From a checkpoint of a small transformer trained on Wikipedia: MLP 2048 GELU, vocabulary 42661.
MLP neurons of a small language model. Each row is named by its layer, matrix (down: output weights) and neuron, and shows model dimensions 96-191. Each number is 128 + 24 x the weight over its row's rms, rounded and kept within 0 to 255.
After each neuron's rows, "fires before" lists the tokens most often just after its 100 highest values on Wikipedia text that the model never trained on.

L10.down1028 [108 155 119 137  97 132 118 119 163 146 153 121 115 119 106 125 140 126 141 164 124 124 105 135  91 141 142 112 121 107  98 125 120 138 133 111 134 119 122  93  98 151 115 105 111 138  82 123 158 130 131 129 159 142 101 140 170 150 123 154 147 143 126 139 156 120 139 133 130  84 117 164 155 124 130 133 128 157 144 154 117 124 106 108 106 127  98  89 123 134 119 137 109 136 116 106]
fires before: " ", "″N", " (", "″W", ".", "″E"

L11.down1590 [ 96 142 118  95 136 171 126 122 131 144 152 137 102 125 112 105 141 106 146 116  60 152 139 151 164 141 119 143 172 125  97 136 140 118 138 106 149 141 173 172 111 148  88  92 161 111 101 153 122 128 134 116 103 161 101 113 130 135 125 153 110 147 117 150 166 114 124 140 135 144 136 122 146 133 163 108 141 123 101  92 109 107 176 141 174  88 100 142 151 140 130  78 162 180 153 139]
fires before: " ", " the", " a"

L11.down1870 [128 139 128 110 176 139 145  85 112 145  96 154 104 118 140 143 102 148 133 145 134 143 125 124 126 131 148 101  78 100 159 118 128 134 141  96 126  84 130  93 153  71 123 179 170 135 120 173 138 120 118 144 124 154 162 106 167 132 135 120 121  99 114 173 173 139 151 135 143  88 127 144 145 140 131 159 127 127 109 146 123 121 137 106 153  83 174 169 152 117 112 154 136 122  91 116]
fires before: "|", "4", "5", "2", "1"

L11.down701 [104 103 102 152 157 157 115 113 118 112 118 145 149 116 164 137 147 131 140 136 184 144 120 136 124 154 136 108 158 148 139 124 133  92 143 145 129 123  97 151 117 134 130 118 169 151 139 139 126 126 159  98 142 110 119 148 156 115 129 153 101 138  97 104 133 138 110 121 109 131 129 124 138  96  92 113 113 161 165 154 130 157 170 102 148 150 134 105 117 114 149 137  96 111 117  93]
fires before: " ", ",", "0"

L11.down1916 [ 91 138 111 140 169  94 137 137 115 186 121 135 135 112  80 125 125 146 126 128 136 119 178 106  89 109 147 162 144  99 120 134  88 127 146  99 115 155 127 123  95 157 164 174 128 130 118 113 116 105 111 136  96 192 106 126 151 107  82 132 143  99 146 124 123 131 129  94 129  98 122 101 112 126 122  74 149 138 151 123 158 100 135 125 132 126 111 142 181  99  85 123 122 102 147 127]
fires before: " |", "',", ";", "."

L11.down909 [178  93 147 141 130 135 156 127 142  95 107 141 111 114 149 114 159  96 108 128 107 164 111 168  82 134 104 119  96 148 114 118 117 162 110 138 155 138 128  89 115 117 113 127 110 175 191 114 114  84 166 135 132 160 121 155 127  78 127 109 136 106 127 121 122 132 125 179 183 126 106 165 166 156 134 160 100 177  73 101 131 153 130  98 139 158 139 179 113 152 116 160 139 137 112 124]
fires before: " ", " of"

L11.down333 [188 151 119 120 117 114 167 133 149 122 117 137 126 122 131 138 168 123 104 136 127 106 112  76 142 125  85 141 127 131 146 127 116 157 123 112 139 134 111 152 152 117 141 103 122 112 154 107 143 102 128 137 136 149 103 143 118  65  82 158 172  77  92 109 104 119 126 153 124 119 120 130 160 130 127 161 140  94 152 110  67  95 151 121 115 107 130 147 135 108 120 125 105 114 154 100]
fires before: " ", ":"

L10.down899 [113 146 126 100 118 148 107 105  74 107 169 151 107 140 108 127 119 106 134 133 119  89 140 113 136 170 128 145 135 137 135 125 126 114 120 129 130 166 116 109 102  96 139 117 122 162 126 143 140 161 120 132 134  96 152 112 132 105 143 170  86 174 104 146 150 107 115 130 136 140 127 130 129 115 129 171 121 193 151 143 121 129 129 167 116 143 142 134 164 188 120 158 127 106 107 135]
fires before: "20", "19", " ", "The"

L10.down732 [137  86 170 160  93 108 126 101  87  80 173 149 110 149 123 126 140 126 149 144 153 126 110 173 128 136 113 124 138 124 126 111 166 119 137 116 100  92  95 123 107 152  85 107 128 121 119 119 141 116 124 118 119 132 107 154 129 138 102 119 138 143 120 107 153 155  85 131 136 125  99 116 160  60 139 117 160 121 158 144 120 162 174 129 101 132  90 126 100 120 104 140 149 134 149 138]
fires before: " |", ":", " (", "–", ")"

L10.down1904 [ 90 127 114 133 141 129 120 122 130 126  95 111 107  95 146 136 152 112 163 155 121 135 133 126  81 160 115 151 122 134 100  88 124  87 107 137 152 115 176 130 134 159 132 149 115 141 181 143 153 114 103 110 149 161 166 139 144 110  94  85 118 116  89 164 158 113 158 124 132  95 150 116 160 116  98 120 151  83 136 137  93 103 134 109 174 193 128 161 162 117 129 154 123 144  90 157]
fires before: " |", "–", ".", ";", ")", " |\n"

L10.down1529 [149 130 151 132 103 102 127 165 146 125 171 102 149 122 134 121 126  84 111 139 102 151 150  79 139 133 104 128 100 113 112 133 113 135 160 120 133 110 123 104 172 127  97 145 117 110 132 120 128 102  81 145  82 145 116 116 154 105 144 119 168 158 111 121 125 130 119 140  83  95 158 138 126 160 130 150 148 188 147 113 102 118 124 105 174 105 138 149  93  92 150 137 100 138 117  80]
fires before: " ", " number", " of"

L11.down413 [103 130 172 159 112  80 155 134 161  83 125 119 121 131 112 147 193 162 127 127 118 151 127 144 170 129 156 116 122  96 117 114 179 157  94 140 103 113  99 184 203  92 121  97 153 117  81 152 127 141 134 117 154  86 161 157 122 120 172 136 147 164 136 134 112 116 151 114 139 101 143 126 130 128 126 111 103 112 137  99 134 140 149 144 133 148 108 106 157 106 158 118 119  87 132 129]
fires before: " |", ".", " (", " |\n", " m"

L10.down752 [184 141 132 105 110  84 153 116 121 142 118  94 128 140 125 100 170 144 150 113 169 120  92 138 129 127 151  76 130 120 102  68 117 143 100 126 102 122 126 148 147  74 115 121 138 151 130 109  99 111 100  95 152 152 129 182 146  73 121 144 132 126 126 134 137 135  84 127 125  72 170 143 139 114 111 132 143 146 156 128 168 123  99 131 130 132 144 162 121 129 100 101 109 120 155 163]
fires before: " |", "–", " |\n", ":", ",", " "

L11.down1243 [136 133 160 120 130 115 137  64 145 109 107 122 104 119 130 110 110 132 124 105 134 144 100 118 158 158  96  92  88 136 152 129  80  62 143 113 107 109 108 142 152 119 135 136 131 125 131 114 130 119 150 112 143 134 156 117 157 139 121  74 129 112 165 119 126 100 134  90 115 150  99 147 128 119 135 120 111 147  95 138 104 160 130 133 138 142 117 115 123 117 139 151 107 151  87 182]
fires before: " |", ",", "\n", " (", " had"

L11.down587 [ 92 126 132 171 124 148 120  86 133 163 114 149  86 117 143 131 197 118 146 164  75 122 131  87 114 149 138 112 113 137 113  95  78 153 161 124 161 142 113 163 150 137 135 107 139  89 151 124 158 146 123 108 126 128 133  99 125 125 146 119 106 124  97 132  93 133 142 149 169 152 140 178 187 143 117 138 124 116 150 141  99 120 149 116 167 137 102 242 111 154 124 134 139 101 151 152]
fires before: " |", ",", "00"

L10.down1495 [129 117  95 121  80 141 104 104 157 134 148  72 125 137  85 134 121 122 103 139 134 203 148 113 138 161 125  99 129 124 136 123 125 123 150 118  78 125 167 104 145 144 145 128 177 153 121 168 149 149 153 135 116 116 104  92 142  87 117 156  98 135 133 124 150 130 139  94 107 121 157  92 127 160 117 121 156 159 156  97 113  94 145 152  82 137 137 137 122 145 142 152 146 145 127 105]
fires before: "\n", " and", " of", ",", " as", " composer"

L11.down385 [113 135 159 123 126 110 138  99 114 180 142 109 142 116  96 137 143 104  88 109 122 148  99 128  75 128 171 156  96 122 156 138 122 118 137  74 129 108  94 155 151 135 122 109 139 143 131 107 147 164 168  93 161 151 142 188 137 127 111  96 128 145  88 102 158  95 131 121 125  89 190 139 119 123 161 124 128 143 175 176 127 130 144 139 130 145 153 131 128  88 154 133 112 146 114 138]
fires before: "19", " |", "18", "16", "20"

L10.down937 [170 116 145 136 102  93  84 149 114 145 144 107 109 114 142 132 121 118 167  96 137 140 102  63 123 138 133 121 147 119  94 123 146 145 105 167 153 107 146 102 143 132 145 142 150 154  94 116 146 115 132 121 149 134  94 128 141 130 123 131 131 136 129 113 119 147 127 150 177 123  99 122 126 151 139 124 134 134 119 115 147 116 108 114 104 103 163 124 162 145  90 125 138 109 131 107]
fires before: ",", ".", "\n", ".\n\n", " on", " |"

L11.down887 [112 111 155 125 147 101 120 115 124 140 103 109 113 152 160 136 123  89 138  98  97 153 121 128 144 108 138 134 137 105 102 139 128 121 118 131 119  82  96 131 141 126 136  93 162 124 143 105 141 132 122 145 119 157 179 135 143 141 105 131 113 135 116  97 106 122  82 182 168 128 142 156 103 141 127 132 116 122  89 140 124 135 108 112  71 118 129 121 140 128 137 150 143 137 128 118]
fires before: " |", "20", "19"

L11.down315 [109 143  99 131 124 144 108 147 133 172 111 160 108  93 117 150 158  90 154 107 128 149 141 122 163 133 123 126 156 133 100 147 137 115 100 121 142 140 125 108 100 128 137 128 122 132 104 126  75 161 123 104 110 157 142 142 129 146 129 130 157 114 115  96 139 170 140 135 137 164  80 115 100 123 158 117 155 147 122 140  89 108 124 123 134  93 139 145  97 105 100  97 139 165 153 107]
fires before: " "

L10.down844 [114 145  93 106  95 137 123 129 160 101 143 148 133 114 154 118 129 157 163 130 115 148 143 149  68 165 152 159 112 129 123 124 124 112 131 121 145 153 145 121 124  81 100 142 105 138 129 122 126 102 110  89 116 128 117 154 125 163  97  89 158 124 127  97 132  73 110 122 107 108 117  60  92 108 122 125 141 141 154 182 101 145 120 141 119 148 120 170 128 136 172 116 182 103  94 166]
fires before: " ", ",", ".", " to", " in"

L10.down895 [136 145 127 187 123 121 130  95 152 111 172  82 129  92 106 100 118 121 117 129 112 131 132 106 156 127 119 120 102 158 120 101  89 114 125 105 146 115 122 177 145 165  65 131 129  77 155 111 114 102 135 153 148 120 167 118 128 139  92 141 133 113 154 122 137 144  84 111  98 119 161  83 148 155  91 132 138 126 109 101  91 128 147 114 143 133 143 120  89 104 158 123 116 162  79 169]
fires before: "19", "s", "th", "20", " education", "18"

L10.down1633 [ 98 143 134 107 142 142 128 119 138  91 121 107  80  91 109 158 107 144 121  97 127  94 166 141 147 166 119 109  94 125 126 126 152  97 131  94 106 173 109 104 135 147 119 145 109 106 137 137 163 141 158 173 134  80 156 110 141 124 151 105  90 142 155 158 126 110 128 172 110 143 162 166 154 109 123 166 185 127 131 169  97 102 104 126 148 139 169 145 112 126 149 136 162 119 142 152]
fires before: " to"

L10.down358 [134  90 133 174 133 141 150 134 121 155 108 163 135 100 141 103 107 141 189 153 124 129 115 118 163 123 123  86  86 170 125 144 137 157 146 136 165 118 114 116 127 105 158 136  90 148 155 139 116 129 105 150 152 164 120 108 134  72 138 130 120 129 119 113 149 132 120 102 179 119 121 105 118 132 119 121 116 124 142 165 153  93  88 123 139 134 106  67 126 118 138  71 111 110 138 121]
fires before: ",", ".", "\n", " in"

L10.down1770 [129 100 101 152 117  90 110 110 111 111 118 119 122 144 134  96 112 150 124 149 181 112  94 121 101 192 121 120  78 144 144 137  96 134 140 110 112 142 179 138 171 119 121 121 118 142 113 155 100 105 126 101 129 167  95 121 168 105 101 135  91 129 138 105 122 167 134 158 102 113 164 112 151 106 155 162 117 127 115 134 110 118 118 158 135 145 115 135 121  79 123 115 136 132  84 121]
fires before: " |", ".", " ", " |\n", ","

L11.down1773 [129 142 146 123 136 121 149 122 151 131 160 120 125 164 137 132 159 154 118 138 103 142 144 145 134 119 128 116 123 154 112 135 152 117 150 139 161  79 123 128 114  99  80 143 143 118 136  69 161 133 181 161  67 143  97  97 136 161 158 154  80 131 134 155 143 127  92 159 120  78 176 135 153 150  95 142 107 176 120 121 105 124 123 169 111 110 198  76  85 107 118 118 139 135 104 137]
fires before: ":", " |"

L10.down1864 [ 93 145 122 106 138 141 148 161 115 135 122 142  88 145 127 138 102 112 112  74 139 158 118 173  98 108 123 139 125 122  93 147 192 167 119 114 119 142 138 152 168 144 137 142 159 117 142 178 107 138 129 133 131 134 140 122 135 114 136 158 129  90 110 154 132  96 110 142 138 155 116 142  75 136 118 138 110 122  94 124 131 138 158 119 113 119 156 156 149 127 111 132 171 129 109 151]
fires before: ".", " |", "|---|---|---|---|---|\n", " |\n", " the"

L10.down873 [135 128  83 144 163 121 139 143 118 140 179 144 113 117 170 110 154 106 128  85 160 125 144 121 139 112  98 113 131 120 147 113 127 126  97 143 132 122 141 139 176 103 149 129 127 137 103 150 131 127 156 119 131 116 124 126 113  96 165 103 158 117  96  84 162 155 131  97 145 116  88 109 113 170 167 126  71 115 126 136 110 143 126 140 135 117 131 214 136 140 109 192 145 104 132 157]
fires before: ".", " be", " |", " was", " |\n"

L11.down1260 [145  78 104 123 181 131 125 110 152 161 125 141 125 124 179 147 159 107 137 117 111 101 140 131 113  86 134 122  97 138 130 153 120  90 124 130 146 130 100 140 157 165 102 161 127 118 146 113 145 141 134 141 111 163 131 179 106 106 109 132 160  98 115 107 141 133 124 188 145 147 109 168 109 179 143 215 120 157 124 112 116 102 120  98 187  77 127 129 153  90 121 123 122  83 177 140]
fires before: " ", "."

L10.down300 [103 152 128 100 147 125 143 135 119 173 116 124 144 167 140 116 162 160 116 122 145 156 144 137 148 121  83 103 149 138 151  88 145 119 126 112 127 123 156 160 159 125  89 181  98 110 133 136 132 167 162 143 113 120 119 117 116 127 132 138 155 108 146  92 114 113 110  72 121 139 108 133 113 112 156 124  89 126 158 141 119 103 154 154 145 137 115 136 128 170 146 130 152 145 102 145]
fires before: ":", "–", "\n"

L10.down242 [110 173 131 114  80 145 149 112 104 106 117 161 136 170 167 143 131 124 117 140 192 164 132 133 151 129 120 119 133 122 147 143 123 138 121 130 158 130  86  70 135 100 125 168 140 111 107  99 133 130 106  95 114 122 158 145 110  98  83 112 155 117 157 137  86 107 149 130 114 125 107  80 119 110 133 113 136  90 116 120 139  93  73  94 156 123 125  92 127 105  94 154 170 110 148 153]
fires before: " the", " a", " on", " in", " it", " by"

L10.down550 [174 130 116 133 124 106 149 110 125 108 115 107 126 134 118 108 123 124  85 141 136 145 137  84 158 104 120 114  94 166 141 115 163 145 170 157 149 142 123 127 147 126 119 126 116 140 135  91 121  45 166 120 117 123 132 139 114 148 134 141 138 156 143  72 121 101 128 156 133 156 121 106 111 142 109 162  77 127 166  64 116 161 144 124 108 134  86 111 148 176 125 112 104 103 121 147]
fires before: "6", "3", "0", "5", "4"

L10.down1397 [149  91 136 117 139 138 153 141 113 145 130  97 102 163 103 124 136 165 169 119 162 130 139 147 130 129 109 106 125 118 109 156 151 115 138 116  57 108 118 115 122 125  92 100 119 121 129 101 146 142 124 116 126 107 138 154 109 113  97 110 158 156 151 161 127 120 103 125  88 132 102 111 102 100 134 121 146 201  89 161 123 159 115 156 100 156 123 160 131 135 138 158 120 158 145 118]
fires before: " by", " in", " on", " as", " of", ","

L10.down1338 [138 117 103 116 125 126  97  76 141 116 130 133 122 135 113 127  82 104 125 112 130  94 126 120 103 163 144 145  75 104 107 107 118  94 101 104 116 132 144 144 118 138 117 137 147 114 142 140  98 111 159 108 128  92 114 129 133  93 110 109 138 179 119 131 130 167 119 100 118 141 145 122 104  99 135 110  93 143 131 152  85 102 161 177 126 126 132 150  89 149 111  99 120 144  90 143]
fires before: " "

L11.down166 [ 96  96 113 112 136 163 144  88 138 126 131 121 112 110 150 113 118 109 110  94 134 135 150 132 149 158 115 116 124 210  94 139  67 119 115 107 140  94 144 108 157 130 169 170 117 145 129 144 142 160  90 121 130 146 125 130 157 150 132 116 128 149 148 136 109 132 135  78 128 106 144 142 137 124 111 131 142  81 127 112 131 123  75 121 138 105 125 166  68 139 135 122 143 131 132 129]
fires before: ",", " of", " to"

L10.down1660 [142 163 156 125 141 146 139 120 142 124 148 107  92 110 116 149  96 169  96 129 149 110 146 140 116 123  72 118 146 156 111 133 116 132  82 116 135 167 150 110 158 133  79 140 111 119 121 161 164 102 118 115 122 135 120 115 139 132 118 143  97 117 103  84 131 122 135  97 120 161 158 132 173 121 152  93 113 166  97 148 104 114 112 146 109 132 151 134 164 111 114 123  95 125 103 115]
fires before: ",", "."

L10.down464 [101  97 132 153 122 149 130 156 143 133  98 135 134 115 142 128 104 100  93 160 148 160 109  72 145 120 113 150 123 127 124 133 141 128 189 105 130 141 187 129 168 127 169 149 114 152 131  92 143  86 149 126 133 170 125 126  72 184 171 106 163 153 116 146 159  88 107  83 145 117 119 146 154 134 135 108 145 148  94 126 122 120 110 112 173 117 123 158 155 158  85  88 116 106 125  90]
fires before: " |", ",", "\n", " (", " |\n"

L11.down907 [114 119 157 112 112  72 143 103 137 138 131 153 101 121 139 159 125 101 110 120 171 197 101 138 139 136 121 103 111 134 125 101 122 160 133 134 175 152  87 110 142 120 149 133 153 132 150 150  93 113 150 103 133 133 127 159  96 129 137 167 138 153 110  98 140 124 113 158 164 139  77 118 150 162 148  89 178 136 144 146 150 115 115 100 117 129 187 161 131 132  95 161 121 122 189 137]
fires before: " ", " the"

L10.down1019 [146 128 122 124 152 105 115  99 173 138 112 124 118 132 133 133 160 103 103 116 136 104 117 129 171  89 116 107  97 131 119 150 165 118 107  96 108 124 104  87 164 136 130 137 124 130 179 148 133 108 118 122 164 132 130 202 121 166 127 162 148  98 180 127 156 121 145 137 161 152 116 102  98 115 107 142 132 109 138 134 155 151 126 120 117 131  92 142  97 113 123 129 120 121 113 133]
fires before: " |", " by", "1"

L10.down1937 [127 149 122 109 130 181 122 151 150 148  95 120 140 130 120 117 147 114 128 110 142 148 113 108  81 139 150 109 129 133 101 131 148  81 143 109 128 121 110 112 126 184 153 135 136 144  90 153 112  94 131 134 113 139 128 108 110 160 132 148 117 153 160 160 124 148  86 123 142 111 100 133  77 183 150 109 109 114 122 102  81 129 107 177 157 130 129 151 157 118  97 119 105 145 138 137]
fires before: " |", ";", ")", "ander"

L11.down1961 [159  95 136 116 147  82 121 130 116  87 116 130 106  91 138 111 139  99 134 168  98 140 102 132 154 120 133 123 157 127  96 112 114 139 127 119 128 124 100 106 137 136 148 159  85 106 125 135 119 106 101 154 118 129 147 154 110 147 138 109 157 161 122 127 119 128  78 108 153 110 161 138  94 108 139 118 127 140 136 142  95 126 153 108 153 114 120 168 132 136 128 121 151 145 148 131]
fires before: " ", " |\n", " |", " Star"

L10.down1364 [121  96 147 114 122 104 109 104 153 134 119 111  78 106 144 148 135 149 134 142 135 137 175  86 111 130 143 173  99 125  90 146 115 111 141 109 114 173  98 133 135 129 156 163 120 114  95 137 106  61 138 124 134 149 160 120 122 106 159 116 147 102 120 118 152 123 139 186 139  97 108 113 140 128 136 130 131 122 120 114 102 120 129 116  99 109 144 138 111  71 116  91 118 133 129 133]
fires before: " |", ".", ";", " |\n", "p", ")"

L11.down1086 [111 131 150 125 116 102  71 115 168 100 144  99 114 118 137  88 138 103 117 121 113 102 123 125 129 161 128 128 127 134 159 142 136 105 133 124  84 120 109 124 126 166 123 133 107 102 111 102 145  98 124 151 143 158 116 110 129 150 106 127 142 158 163 117 118 163 107 200 135 112 123 109 133  94 118 150 140 155  97 150 134 104 124 123 115 122 145 108 114 129 108 122 120 149  88 112]
fires before: "-", " ", " |"

L11.down1326 [148 118  97 139 132  97 129 121 106  88  87 100 114  95 147  94 158 169 102 113 127 118 168 151 114 120 130 112 131 149 123 109 125 126 103  97 138 142 153 132 147  96 153 125 100 144 137 137 144 112 146 138 139 152 108 157 137 151 112 170 114 114 135 148 160 146 142 100 147  91  78 115 123 146 132 159 159 175 131 120 120 138 172 121 156 140 115 191 153 105 118  93 129 117 151 111]
fires before: " |", ";"

L11.down1491 [161 118 135 140 130 119  97  83 120  94 115 143 103 118 105 105 118 145 145 159 143 125 142 111 164 110  97 135 133 126 141 122 138 111 137 131 144 113  80 142 108 146 105 122 140 104 129 137 188 130 168  98 125 111 130 151 125 108 132 147 122 156 106 128 157 142  99 132  72 106 136  94 125 133 125  85 130 119 131 136 133 115 129 119  68  94 105 122 166 129 148 118 119 155  95  63]
fires before: " |", " (", "\n", ";", ","

L10.down559 [127 100 113 106 120 134 121 116  90 134 133 123 115 151 167 103 101 105 142 143 144 140 107 177 113 138 103 132 128 107 107 137 127  93 109 125 158 107 144 124 109 156 108 115  90 146 123 118 156 117 154 106 137 118  96 116 156 126 152 117 131 188 109 153 146 106 131 150 166 122 109 127 133 133 125 117 149 160  81 144 122 128  98 164 112 142 104 207 127 137 121 129 140 127 122 161]
fires before: " |", " |\n", "."

L10.down915 [123 141 148 112 117 106 122 147 106 156 179  69 122 128 159 149  99 117 155 145 126 161 161 117 138 115 157 139 154 141 122 172 115 138 154 116 105 123 114 131 102 141 109 137  94 136 153 140 151 140 109  98 115 159 123 104 102 126 120 129 149 101 157 114 138 143 132  80 158 169 125 115 166 148  90 114 145 103 116 129 116 128 146 135 109 137 120  55 119 123 118 114 126 120 155 131]
fires before: " |", "|", " |\n", ":", " NHL"

L11.down1440 [146 150  97 123 166 116 115  85 169 146 121 137 166 167 140 166  75  99 119 113 110 136 118 138 167 137 145 131 112 145 125 109 158 137 161 144 125 178 119  88 137 124  90 149 134 151 122  92 119  89 145 156 133 125 134 124 171 134 128 123  78 106 128  94 163 103 134 112 140 137 117 102 134 146 105 198 163 149 109 120 116  99 108 139 144 125 124  98 131 140 143 174 180 120 121  73]
fires before: " ", "0", " the", " a", " is"

L10.down1165 [150 143  92 132 129 127 159 104 103 139 159 113 109 130 149 128 121 119 175 100 107  77 105 139 101 135 115 114 130 122 135 131 117 116 117 137 101 156  69 134 113 107 109 141 131 114 151 171 111 146 108 158 143  98 120 132 171 115 126 122 128 118 141 128 153 134 120 119 111 100 132 107 107 130 139 140 165  97 105 119 106 107 131 150 102 117 130 103 138 146 127 135 127 121 133 162]
fires before: "19", "20", "18"

L11.down43 [111 148 147 173 125 138 124 151 123 111 170  99 124 144 127 118 100 134 105  84 132 161 169 113 120 127  93 124 156 134 152  87 139  91 133 162 137  76 110 180  97 156 109 131 114 136 126 131 214 140 143 146 163 163 154 176 140  97 115 146 107 118 113 141 135 138 127 160 112 119 144 114 119 111 113 163 121 127 115 104 108 142 102 133 104  81 132 168 103 146 113 129 104 132 102 115]
fires before: " |", ",", "),", " (", ")"

L11.down313 [ 87 123 150 125  95 102 141  80 147 120 118 141 138 130 173 108  80 165 138  99 114 118 101 102 119 102  98 193  95 115 139 135 123 107 150 138 122  83 133 163 150 127 121 158 121 127 122 142 177 121 113 111 124 120 128 143 113 189 132 133 106 145 147 122  99 132  93 129 113 134 123 112  79  62 127 110 110 142 107 163 130 169 159 116 169 137 119 134 148 118 140 139 146 142 111  97]
fires before: " in", " by", " on", " and", " as"

L11.down1468 [127 109 132 125 156 124 145 129 113 136 142 129 159 126  93 145 127 110 171 142  94 123 116 136 103 160 119 109 132 104 143 116 155 151 125 115 134 146  96 160 123 153 117 115 143 133 128 127 188 168 102 111 106 162 154 146 143  96 123 102 145 107 122 139 127 190 147 142 138 121 117 152  89 151 103  88 106 131 128 134 120 131 133 149 135 139 148 132 131  96 141 135 155 131 148 157]
fires before: "20", "19"

L10.down491 [136 156 101  95 141 100 121 137 169 100 156 111  99 125 144 104 109 129 101 135  99 124 127 112 156  73 125 106 131 141 160 126 133  92 128 135 125 118 127 103 183 125 119 110 134 119 141 101 116 175 105 143 138 133 127 149 146 182  96 107 103 184 110 160 112 137 136 115 122 139 105 127 126 126 137  90 131 129  66 111 152 134 111 153 151 108 155 155 112 121 135 127 140 130 130 166]
fires before: " the", " a", " an", " "

L11.down247 [112 127 148 129 142 121 126 127 117 158 137 145  77  89 152  94 106 142 119 110 136 121 145 132 101 134 132 116 128 134 156 125 100 141 159 161 128 158 140 134 171 105 206 135 139 112 144 136 108 116 178 136 111 134 143 133 112 133 115 136 128 130 119 149 155 164 172 125 174 122 141 142 113 138 150  91 109 120 132  80 112 128 103 155 143  93 161 174 125 102 101 102 170 132 123 136]
fires before: " ", "|", " |"

L11.down672 [156  99 133 153 141 121 127  72 136 117 108 128 127 110 126 139 117 105 118 131 131 177 114 111 156 163 119  90  92 147 107 101  97  89 150 126 114  89 134 129 175 149 105  73 143 163 151 134 114 146 140 110 187 162 114 147 142 131 111 150 126 101 176 125 138 174 119 103 159 123 161  98 139 103  98 107 102 146  85 130  99 138 124 115 125 130 158 136 135 106 102 114 147 139  99 116]
fires before: " ", "==\n"

L11.down379 [128  83 129 105 159 157 150 128 133 152 147 179 112 120 127 143 131 166 143 108 144 132 108 141  90 122 111 108  96 118 127 147 114 130 133 117 143 117 103 126 153 116 205 109 183 137 125 110 122 116 151 175 164 100 182 147 119 121  80 128 170 126 122 119 151 107 138 126 144 125 137 135 121 119 100 113 112 184 114 120 139 171  95 146 125 103 149 132 103 132 118 109 143 123  85 154]
fires before: ",", " (", "),"

L11.down159 [131 157 110 137  91 138 131 141  91 165 145 114  80 166  80 111 125 144 145 134 120 142 132  76 145 125 134 137 115 138 158 144  92 119 144 133 136  88 149 103 109 126  92 145 155 127 124 152  94 141 158 174 102 115 153 164 124  88  97  93 114 127 140 113 102 122 105 152 166  89 103 127 102 106 131 111 126 123 151 134 118  98 159 154 131 162 147 122 136 125 173 114 130 123 130 150]
fires before: "-", ":", " footballer", " |"

L11.down1938 [157 106 135 130 134 142 124 124 123 122 122 173 108  82 145 125 139 153 167 120 130 179 130 145  95 115  90 138  84 153 143 134 127 136  75 133 158 139 166  94 111  86 109 129 129 123 183 122 166 136 123 144 164 123 112 133 107 122 157 115 142  97  96 131 146 109 168 185 155 117  80 144 147 155 131 165 135 166  98  96 133 140 109 172 115 120 118 156 134 182 138 115 137 124 108 141]
fires before: " "

L10.down709 [141 119 146 133 137 128  77 149 148 120 163 146 107  98 123 115 131 141 142 133 113 153 140 129 118 116 131 129 126 111  93 111 134  95 116  98 109 167 114  82  69 138 156  97 126 123 158 125  87 113 167 119 112 159 108 136 117 140 126 159 127  96 130 145  95 240 130 137 223 133 135 137  95 139  95 138 147  99 131 144  97 125  93  95 168  93 111  79 127 168 127 110 127 118 111  80]
fires before: "|", " |\n", "\n", "|---|---|---|---|---|---|\n"